Weights of a small GPT-style language model, trained from scratch on English Wikipedia.
Size: 17 layers, vocabulary 16384.
MLP neurons of a small language model. Each row is named by its layer, matrix (down: output weights) and neuron, and shows model dimensions 112-207. Each number is 128 + 24 x the weight over its row's rms, rounded and kept within 0 to 255. Numbers have three digits each.
Before each neuron's rows, "fires before" lists the tokens most often just after its 100 highest values on Wikipedia text that the model never trained on; "raises" lists the tokens whose logits its output raises most directly, leaving later layers aside.

fires before: ", ", "\n\n", "\n", "and ", ". ", "."
raises: "; ", "., ", ";", "at ", "\n\n"
L14.down1937:151117097126129130109131123173116157141102103163145120115124124127142154123124127149164126145198169138140133120112134100170203104130112132112123134113133113125141105111079141111151084165129116135054142099137122076124166134133126162116122129162154162126152138109135133114128136101127114127

fires before: "."
raises: ".", "in ", "under ", "during ", "again"
L14.down1856:105146118128115121122129138163116147124089119096148120119119102116141149123112131151153132122087135175136102112143148104139196173137102141150180184133152096144122120118126124117168120141116107117146118102109140171189136108112106100121135110133098136101127128115151086130143110117108137114

fires before: ". ", "iang ", "ames ", "ang "
raises: ". ", "\". ", ".; ", ".\" ", "than "
L14.down406:115095077131138076142114182134135164132123102137111133192121148136136173101155134151142157136136120103164104085100122169144137105100117133138170117072140162152138121108127135150185104111176147141135107066098101110119137104130127150120161082132144156137120117163087100149099163109147122119

fires before: "| ", "= ", "- ", "• "
raises: "- ", "= ", "• ", "* ", "| "
L7.down641:146131117137119160102092124111138145140127095120134090143090165152160103153097092148108166126100167135143137124111217118146175129097122165139121099110128134128135106125112092117146086124125149100113093100151137137123137127102162094110127128109131119094106113123127121152108141093103146082

fires before: "2", "1", "3", "4", "0", "5"
raises: "6", "2", "1", "9", "5"
L14.down600:121122161148169087139134127104151133112139141137153141138127162119129132135144144153133136159139119138083125122134140151161129153090138148081170122137108162106137163123118154115101156211121151085108108132126166052176112101146064150160136128094131143123103148121103112133111131126129103122

fires before: ", ", ". ", "."
raises: "and ", ", ", "& ", "And ", "; "
L14.down1797:125140141138110145105118172132112177127095136132168116114126139118138139128107109123117137163144143140118103133133138128106120106119139130093130129190166101096068080132110098108131096149132110129108142178144073137101142104137143171130120135151132122112101128117152121140096101082130120113

fires before: ", ", "-", "'", "\" "
raises: "in ", "on ", "for ", "at ", "to "
L14.down314:114140121128156105145119136096136105120158119124113119155146101100149138113150141132140096109131122116142137139079124095096134096134159084144132115124135129127128113095123101134101135128114128092125136103145147124130131152120126121118127132132114108152129104107138118109109141140120132112

fires before: "| ", "Y", "; ", "("
raises: "; ", "\n", "] ", "^{[", ","
L14.down562:155103148111130161122131131147106125105096125152127123121161123140139112136166102096129120158133126153128145128115161126104164111156142140116157121154110093116158135107130132124131093180089131097134147092114116160145122134125131133126146126132092146134134149125120156129137115120068091116

fires before: ", ", ". ", ".", "s "
raises: "and ", "& ", "and", "ands ", "und "
L14.down959:134178128145145153092151130157128139146128133133172091121128119132142162158109099132141120145132111081125157140154094116101105135142141103112190120156165154090092098119146103147127068151117079119085133172120096118099129127105157167126125136113142134118125124094171105142121053090136119076

fires before: ", ", ". ", "."
raises: "; ", ". ", ".", "12 ", ", "
L14.down1604:165101106118115126103137139104111121092118113132103171155142132144145132142147129114102109119144134167140117107141138108099095169130105095113124157131141143121126121128110145168115159190090154135155133140095159117119140133102115144144153146124127116113129160131106144131120087113083114134

fires before: ". ", ", ", ".", "\n"
raises: ".", ". ", "and ", ".)", ".) "
L14.down1684:139162122171138147082158167113092133146096125061141124133132151114110134155170120181114153162142089130122118165129121144129137110132108110130144135127089120129102112117127133124162125081104112140123148136150118138139148126090107130138146131142106134151089104108120123160136159121097135085

fires before: "\n", ", ", ". ", "\n\n", "|", "."
raises: ".", ". ", "'", "-", ", "
L14.down1367:150118125103103178121143130154161158122153103122120099130114123147152109093147132151138141147128130119119116116130121138155170099167112135131158123129122078154140107103106147134143158152127169160120091080184089138151142143119088153138125134104151136119125143105121113112120125133131105127

fires before: ". ", ", ", "\n", ".", "\n\n"
raises: ".", ".\"", "\".", ".\" ", "— "
L14.down1918:133153097179100168123152126118106170139121120095116110141114137130153154158130119162127168121108117134128126126116105125140124107093130126193149189150121120142099147103139161102151092141127148135088081140132097135157166127082122129100142142179130131117101110085106104136121127120154120062

fires before: ", ", ".", ". ", "'"
raises: ".", ".) ", "− ", ",", ":"
L14.down1712:154120131142106139126085130136123171161069144077097091132116120139135141159143106124148170129137106111103142125170124171107173131107112153153162146132119146136109118141132117138152151150140159151094160141115102142147161122121144146144146134150147136132099124152115139115079145106135131134

fires before: "| ", "=="
raises: "and ", "or ", "which ", "nor ", "and"
L14.down707:146114124181106131143099135118103125138131102102142126152129132105179175129114147093131102115138129119107119132082174107181125101150089144102112171125151098170099089132135074146125112190152130146113127137131149099120124111136143131105106099127175126137156094109122101142114083129140142138

fires before: ". "
raises: ". ", ".\" ", "%. ", "\". ", "%."
L14.down1143:146117132157144121104106179104103138125120140114061124171117092095156156141103151127136106136128127145152133117156128157119141115108115121141163143089146125163157133100148099158141156114137114137136127124102137096105125186153141137108109110164133141183122124114103149131093134108133145122

fires before: "| ", "==", "and ", "("
raises: "| ", "|", "nor ", "and ", "owned "
L14.down1796:139156106128100143115135112151143143083148137154136134149139118128140104120095062100149113122192102137112115141153151138099146140107112122139158129132107104144124098083125136093120125123157097109112122132141070118151136161142154140141107146132110163137141081109157112122123145161137121095

fires before: ": ", "| "
raises: ": ", "| ", "–", "–: ", "−"
L14.down1601:095130134109126153172116157135117141111110126150131123142118147136153163138161094113138146149076139157124159146120054157136137144137157120116126140140112112147153080152150147091084143109130139143097074136091118133123130114115130121122111128118117118103085117129138145119117118088087090099

fires before: ", ", ". ", "\n", "-"
raises: "i", "a", "o", "a ", ". "
L14.down793:125106173145144121140107146134158144164132149140150105157156130130123124121137137122090106137131184105111156146118134157101135132134118147105129122139115134110147128130141113151132142177104151190120133103166086138120148127164092144133179116120134140106093147143116142152082120115147126127

fires before: "| ", "|"
raises: "|", "| ", "is ", "ine", "ine "
L14.down1696:162113173104127163127153133170094142164180120130130133128067108142148097101116156094145114109127135110105163122117132086135141091123180110137104107098115092133117134116113133090109129138142088101106133105116153155119155126098125142133087133137126156162151106112137149161132120092137088092

fires before: "| ", "(", "medal ", ": "
raises: "- ", "====", "/ ", "| ", "– "
L7.down196:080121119165132139149146152165111123122136135173174092132127085153100119163118104126160143110172125114127117121134135112151155180150101140135148075143092089128112097156206128154093111143138103145109152177128085127099121113121160086080152097147118154133077108129169131097114150124126101121